Weights of a small transformer language model: 6095 steps.
MLP neurons of a small language model. Each row is named by its layer, matrix (gate and up: input weights; down: output weights) and neuron, and shows model dimensions 32-127. Each number is 128 + 24 x the weight over its row's rms, rounded and kept within 0 to 255. Numbers have three digits each. A neuron's up and down rows have the sign that makes its largest values positive.
After each neuron's rows, "fires after" lists the tokens most often just before its 100 highest values on Wikipedia text that the model never trained on.

L3.gate330:140128124128141070085107138129099154139120103110174134161108153080193131102118143136109133104106154098155146094115134064163081112150095137096130133103140144134125171130179115123162082140120140113125104164146138145143124104156158098126082097094138127147101152108111107111085121111109166118
L3.up330:162081105136125073107103152127112122137152107087161123175099120103195109083117168111102142097121136105146117103154092099146109128141125133122140121133100109111155161140162133118149109169119137148140093167155118148136116108139146118095081132114115147153145128110089113092124140121098137120
L3.down330:131104083122132157194134079138107155130126159114163116140129123097150111101181128120110192179119152127137125127111112163130104150171114107128118129151124123137164164158136125127176128196142110146119111114147134126138168130175151112143093117132108111149147081084101103116092122133113126149
fires after: " a", "ire", "ra", "le", " ele", "u"

L13.gate157:110150162122128122123072135177128120127121141169141148120122149151117122172094140151124116181074130079090118154110097096155104121139131133154132126138120137122061139103107125116166120116094127123145166143130099125133085115111129109173165110133096142106105140101148150165088168134114121134
L13.up157:085106167062116140117102110144117126114122141125125134114133145132135141130118121155146085114150141128105142126113100136138077114106075191100159150125175105163119137142122073111124118131077137161112109123143164090126105139113115134135130121149181137140105157161133122120115158135130153147
L13.down157:127112128137131138134117144097124167102068095139112143109144140141165116134119116136117147131109079112136123152115170099091130093156131133124128115099182078121164137164132117181148162125115105139155139112143130130113111146100129148142135152095084121120128136120113103167133063108135149098
fires after: " A", "ar", "ct", "A", " O", "u"

L19.gate248:126117140116077141159107123114170105134102131073120173137097114176123158093113148097111126102129089114133145111122149130110094161147101130113125163124145150128139159122126075103123153066120099117111116122126125084151134162131145132152141125098140141116134150181148105108129149164139113131
L19.up248:096125130144108132163116092142140142129088108088115119102114134201135114081115137118160107117144133121106107107105103108126080144155118108139146152157153131111165123143143100110158178096114037152163127124149133111181117133117168163151141112137114170096110120141155139141171126140179124136
L19.down248:145125142161159142129144173132143150072128091130118140184183133124119132153177118125117124127141151158125150122099088176133132130114170096123119068166142179135067092120134102128141095160114142124150143098099085103128137091107089097128095127104128106170129082099112111131151135135160128145
fires after: ",", "s,", "e,", "es,", ")"

L19.gate124:118157118115166131125117131104189102117118107146130132132180147075116137082107117158191122153141161136104122081121123097134141164102119097125118139148135133143102156114134095087120159154105126085152130153129129145131158124108089110178115119115114146116127113129113147115144169143113123095
L19.up124:147082135109149134135131092081122146115165113086102135120198140160110136150120126133092149103153168175154124113146128159117145086125089147163153142098132124127152177167131075126115110171124127092135107153114128121148124147142130112157132163112154164076162155133132140138113137084128118135
L19.down124:137177103122129132132109131211157137127114114123146134080091082164161142111179083115125108094126127145116097136126120130104182153113190103081146089113134110147114117137118133108117160118149105112105127185147085118100135083127122123105142104152131137123149159133114129120162136153131114135
fires after: " n", "oin", "ain", "n", " f"

L20.gate84:081115120114140149154093150136110109111161131115137119170124111142117125098102105116153149139113090091150124123148139144132105140135141110108077159066138144166097107135133069118108116113090121131140121079130113132152141137118149114168122100107102126142121161113125140095127104138158188110
L20.up84:154102113121166136142097149123114095110132133110119137134147164126145156138130139086129109115113096093166153086081098096124132156148136117093121120130148119096072129134122107124126106124111162103130083123116137121109133162104161106103120148149121125126130102116089105151153109152118135110
L20.down84:130127096124129154133114163125115116126126124139165154128143161127131093141154104061149138118120118089154115148120087103096122147149141088119127161081149121129122160139168132146175072085177077126131123102130138132122157098158123141127105132153127113139141126100108128166138120133099118105
fires after: " 2", "u", "ct", "t", "ov", "un"

L14.gate68:152155145095136112139111101139152116163137133120153162133086126121147137156096144116150101132137145125118097122090116107167088144153130165097133121137153124133099120076132145137135123138070128145137074143140103181148110108147181128130094091119114125169117131111128118176115102107124148115
L14.up68:143175133096132140129104115109117101121126115179123179110077120126146178095138115160146129133106112124129121101153140103143112087121113115132126112109124175147116118144159099139158109153122118190163124144164118132127114075151139128125080129129124106154158105091123115146122132113132127151
L14.down68:136099117124121131113153131105129127116131095140123089122158122125144095139142098130188127141144128118089102177106128110133168060132071159167156096128110111071160151139108145155113141153141159103131119132135112112136109139133104112122135104159149113118138126116116135147125159146154141144
fires after: " S", " O", "h", " A", "os"

L18.gate111:127121139150107070125124104137126156131142099091099112147129131130127118116098138098136127113115175171137111102097145145146159103125118107147160157108093130129104126168155092167144130130161142127137096105132170133078141179058126108124122105120132115142102096144126120141102109120109142121
L18.up111:124174140135111067112140109137132150117161144108129132139120105097147100088106120161127087123104144116097162131093137081131141118114093130152134096169121134128145106155119163128148126131143128072157140118132144136151144156110125150105131117104143115128203120151077144130083099090102109110
L18.down111:097109144141125095171140137142149114095084116140104167115167129122130110137093157141164136135134147144117137138127133113138099130125147124142118134106116144135126143164113128128126095154146128154154135181169083133116114168156114095103094138104143158115116114105169153101168123101183152105
fires after: " re", " d", "c", " des", "s", "."

L11.gate245:133106129092165139136136079158115159136122108129126153145111150105139123128091151144143161109103153126149108107136167128148102160195101125153113072111168142156126163117145121124128145110114155134156109114133101124140150130113165116127136110137111153161108123125101136132062118120103177116
L11.up245:150108125116149138107115127127111112137098146148135161160103141129146136169120112126139152125123125091142102143117170154131136144139082058100095142089123099150156117144135094122155110136119134142123096099112118103139129143140175085093080136087106153166127115121129117139126119132099125125
L11.down245:146109094145130142125151086153100152130125154163120140153135104135148128113109129129086107140105170071146141111108092132102152128125115109137102127151137094133133132140124173226167126135114143120106137130124140165137097122065130140118133122126138143139143136137132139138105110147136119149
fires after: " O", "ire", " a", " ele"

L18.gate341:091133130075150106153143127102128081107142088124144120168169126126126138138117139088131108133151125137114115141133130127147131178153140103158132139121158158138069111073108123107120135126082111111105149117181137139118116115140110127140121111103140142127122115148083146092090141178109125127
L18.up341:163159125087122156147142129119196128136160049084122112107153040135131139134122126142142113128090138133185095126123107110148138128128106136163104131132126119143096133150126092161153121129105103135117093135165140138149159118125144162110126139128128124098147153123098110115154136144120159120
L18.down341:131142085140137078138140097122117115099071078099139120145096132138134095125081128146097120094111138150125132115122141151135131092113131137082105128116137140162148124132139129119148105130128155131162168168123118146113144100120192100140133117116118125122144163127148099136092153117063079156
fires after: " f", " F", " n", "N"

L16.gate107:133097140109138100133083141105117115102133073133096121122125167163125128131111116091119152123115158128149073153151163116149107111147083130142113136074150134163106151131162115073139128143146152105134141159151114101113111138125100114152136095087115165132105136149127085117103158156126127089
L16.up107:138136088117129122158131137132084131109161086095116092125137141125130158147121142136091170172142174107133080164134123139129136108140103114159095135095133130141116173132118136117145129134085115120102129147137101142141101089136146119144125135079159110129136139177153108094053145170143123159
L16.down107:129091111143109170110130170107147151131131134089119132126117150153103085148105152130127110115134148171101127154138129103147088117107164140123118060109115124151160197137158134148115095157160138138103132113198126147071163131154133131134130157143103151131126146088090103181144110123158151096
fires after: " a", " n", " ele", "ce", " A", "v"

L14.gate422:103125120149123140127104145089107144112151140166142131106102109124130140165107122113141131105116135118096122158147101103102120133120116132136084092132121111152110139100167127085138119135054105094122074095140125113136154114121120139178136154148119146122157139136120170147080119143122143114
L14.up422:138121127108110123132103115142146091119127100123135111108125153154105135115130139149132105162120113107107123146165123154066098093149154163076102145149094156103129181118148099117121128142085105104125113138136115101121085115117115111150156162127168174124110151104168059124140128142147131135
L14.down422:127091088127166144156114118138130094189102116065110128130084125129145137129116131164150138134101146126089129130103145119150140152146137153159127094132102107105118141146114065142143158095156151114143118114154139122109127153104135119153084129152101090099126156087122126152153099128098107149
fires after: " the", " a", " an", "ort", "ot"

L10.gate354:125059095129141113137092128141120168102130148125122161160092143112154155130102143114103149158110145123142129111085177109193113135159077126167139109105165095147124165123141097102162147133111109129130144136128110121127145110142189117112107119109154165146141116129115120115104123092116146136
L10.up354:152077102128128152140117116161073189091134104105127087138062143109140132133129177096089151143100139120147123134101183123142112125168091119112138127104118101136137137127143103144129177151091074128123148147135146124157153092131181103128107129111185132132125129135113098113125096105130135117
L10.down354:149124127114124164128130140142082161105105131099145118128127116117139112114132126118081117153075129125098164161067147121092080151121129145143120122103159136096181129120159148155165146083155172141137133135127104172137178144101159094143148144136169098113126136109112095136100099126145111135
fires after: " O", " a", "ire", "ra", " ele", " F"

L14.gate231:117094137166122136092125137160102074147183106116111124126143165144140115117112098133159131132094158187160134136114108110151096119119116153142110089117162113161075133141125093085135123096110152121154133096133127140126130120102161130166111151076163148121132128163134130130085156124116153136
L14.up231:147167129152155124100137145149124155106112130131154149171095104117102125121114123163138116161090128170142117153155103104150134101144150135159107106138132115157098113127102137138141109167164133096133120112126124109138171109099129155124122125151135097162174114178084129096096142131113122159
L14.down231:169123114096155133108115119096153138079131153117143115130142160107108106107116115109152121130146158133129136137086125139148147110133156140139133169146180138097136122134107103123184130075127107130104142132155136147117129133108121139146111139141134128165145077091124116143121139151135142082
fires after: "p", "c", " des", " comm", "ers", "is"

L19.gate191:125125124134130098133088148132097123191094132121163120134139169118114173148122133127138111140121126103108096111102136074179102138124144129169113114158142107148073122086101131125138091091091132120155112122134157149106089109116138125115133103140115103126161176134151096176107112127102150116
L19.up191:160102123117146127146100114128122115101156087168120150109154181117143153136136114106127081135108099118161116143123125135128096127121124108115140157115153143141110149147116110108085151116063124174169138152113059121140138114142088151113137163143103101130106067142111089106116140116136120152
L19.down191:105156172140119147133129129147109135109089137125156094133192103126157143093132121103129133111114120106142145114105119118119118133118130139171091119129160106158142111149131148133135110154127145121136130114160149133154187141152141130118119108157147140159101153147126167136174082125155159150
fires after: " at", "ep", "t", " A", " N", " O"

L21.gate245:137145124083109145151135137156101136136133133147097162154107116115140181142116148155150135140090142137142122113101162130161140163128151120157130148110145113185132106120095099087133127099168144158071115136126118128118150145126130135116096142099172152163157161135157120145134141122124142117
L21.up245:142138162138103099117073103150118127162059164163124115098111124079108143128120145116127120143127139134079173108066142130122086132114102126160161192109161114135147105138126110083137143119119125125100137148145155117155139111126084071116168097118134130137154153129174135192145142154147122140
L21.down245:123127087129128143118143102141133094144168131070120138138148145129162116126158105092133132080146097140163121128159153127117096158085128144078156139150121130093117141121130119161126171143133126108174104102179166153161120147104143112149048140156118156102113102120129123105139168089145148132
fires after: " O", "i", "ar", " S", " E", "r"

L14.gate410:100116103070132129106119118149145152151089145156107166118099172155131155123119145149116126146139107101135112126149141114141084095118125134087095069142139166148125146090160107135154136117047148148161153133128100130119124124121151105095156115163131146166158105135100151119100139149105123122
L14.up410:124146110198111101114118134141112150115159142126123095126180158122129152124144108070098102158138134124123123128133090124123130121115152148145145126161127162121134165105134143064136141162101135133153105111114094121123137160148082158132181156107192120065116137136164120104133138137119134102
L14.down410:145140113101116132129161128139158108202119112116114117125106132132162136117149175182132126119133113120151123121159139115173093168140108125089139086131131104081117168144150103147123154120115103164118168103125166132129162121080150133103099172154119129124142080163122137158157068125111103120
fires after: " m", " the", " an", " a", " M", "rom"

L12.gate275:160128160100146125133091106169152099082079135086114137133118131129149127141117141143123124113129124093169122112120115113152093134088061119138124122082149146128135157078120126123089166113141107158158120133163123085137095150093130129119144088145145114145127168134160104143141145139141110173
L12.up275:151132141081093115128113122193186139117065142133124132116111137128099127158110119109131150135149133088107129109140089137111120126131101097174111114151149149143133140100144095121132142144082090106120095151115131121116117167113109131104136119079107136104130159167194155112137160128135126161
L12.down275:151096094167138109104140130118089145149142138155123127145141146148130150110165105112139112121109151173118140150081156098125123143129128111118131078182106152136133140112107146112131132175159144120142135074141104131131147100129131058109143093147158159145147106091086117122124105095121121165
fires after: ",", "s,", "y,", "es,", "e,"

L15.gate269:089121129087158132138127130133123112142063128181097142131141121113163160166115115190141149146109104082132130158144177094140109150121134158143109119097134127150121156089076101119125139093106113114137142111143113090104167123158096089147118127136115127175096127121119129120094147134155142079
L15.up269:144141124112135102150121118113120146135101113116126099082114115115090115126132125110125116130093116154084124135104114137127103130127119100162156147159114145094138156149107072134149159141097137123131094128114117162143109151134148137181140112149142092118172128124173095164148110114152111146
L15.down269:132100131129105124144129137143132117123133158093129160113155131149125126136124107112135118135128111110162133101103182092091131106199119175142114083106159116139138107141126117100147114135180155106104144129134119119153185133113159134107128135124124132098105126110121109119137117147139171132
fires after: "ar", ".", "i", "u"

L18.gate228:115129206148124133160124105091116126107142111128161081122153141117166115097109105126135136106167192173129157160118107110151129116091113164175103096092119123137169140076109128081137153126102127082148124122134151124128136154103089129135107110127097126127132083132112153134053159089065117120
L18.up228:120147119156128110125147102107140140121126102117127122145136107149105071119138122118152102125109097100124120158159129174090144111129159115141100148163093153147152184099121113159154125111112137130085070145145094098117112125102140118140143153119150135108154114119111089108129117099141090189
L18.down228:135151115133148132148108125132098131110117113108156124132110131135144129151124138111138140132139117144125141109127134132139130160151107136091132094149108142154148107132158171110129085163111138157207137138140128164118116167133113154104132122155120153127160088115116106131102115145106122094
fires after: " are", " the", " e", "ort", "et", "ent"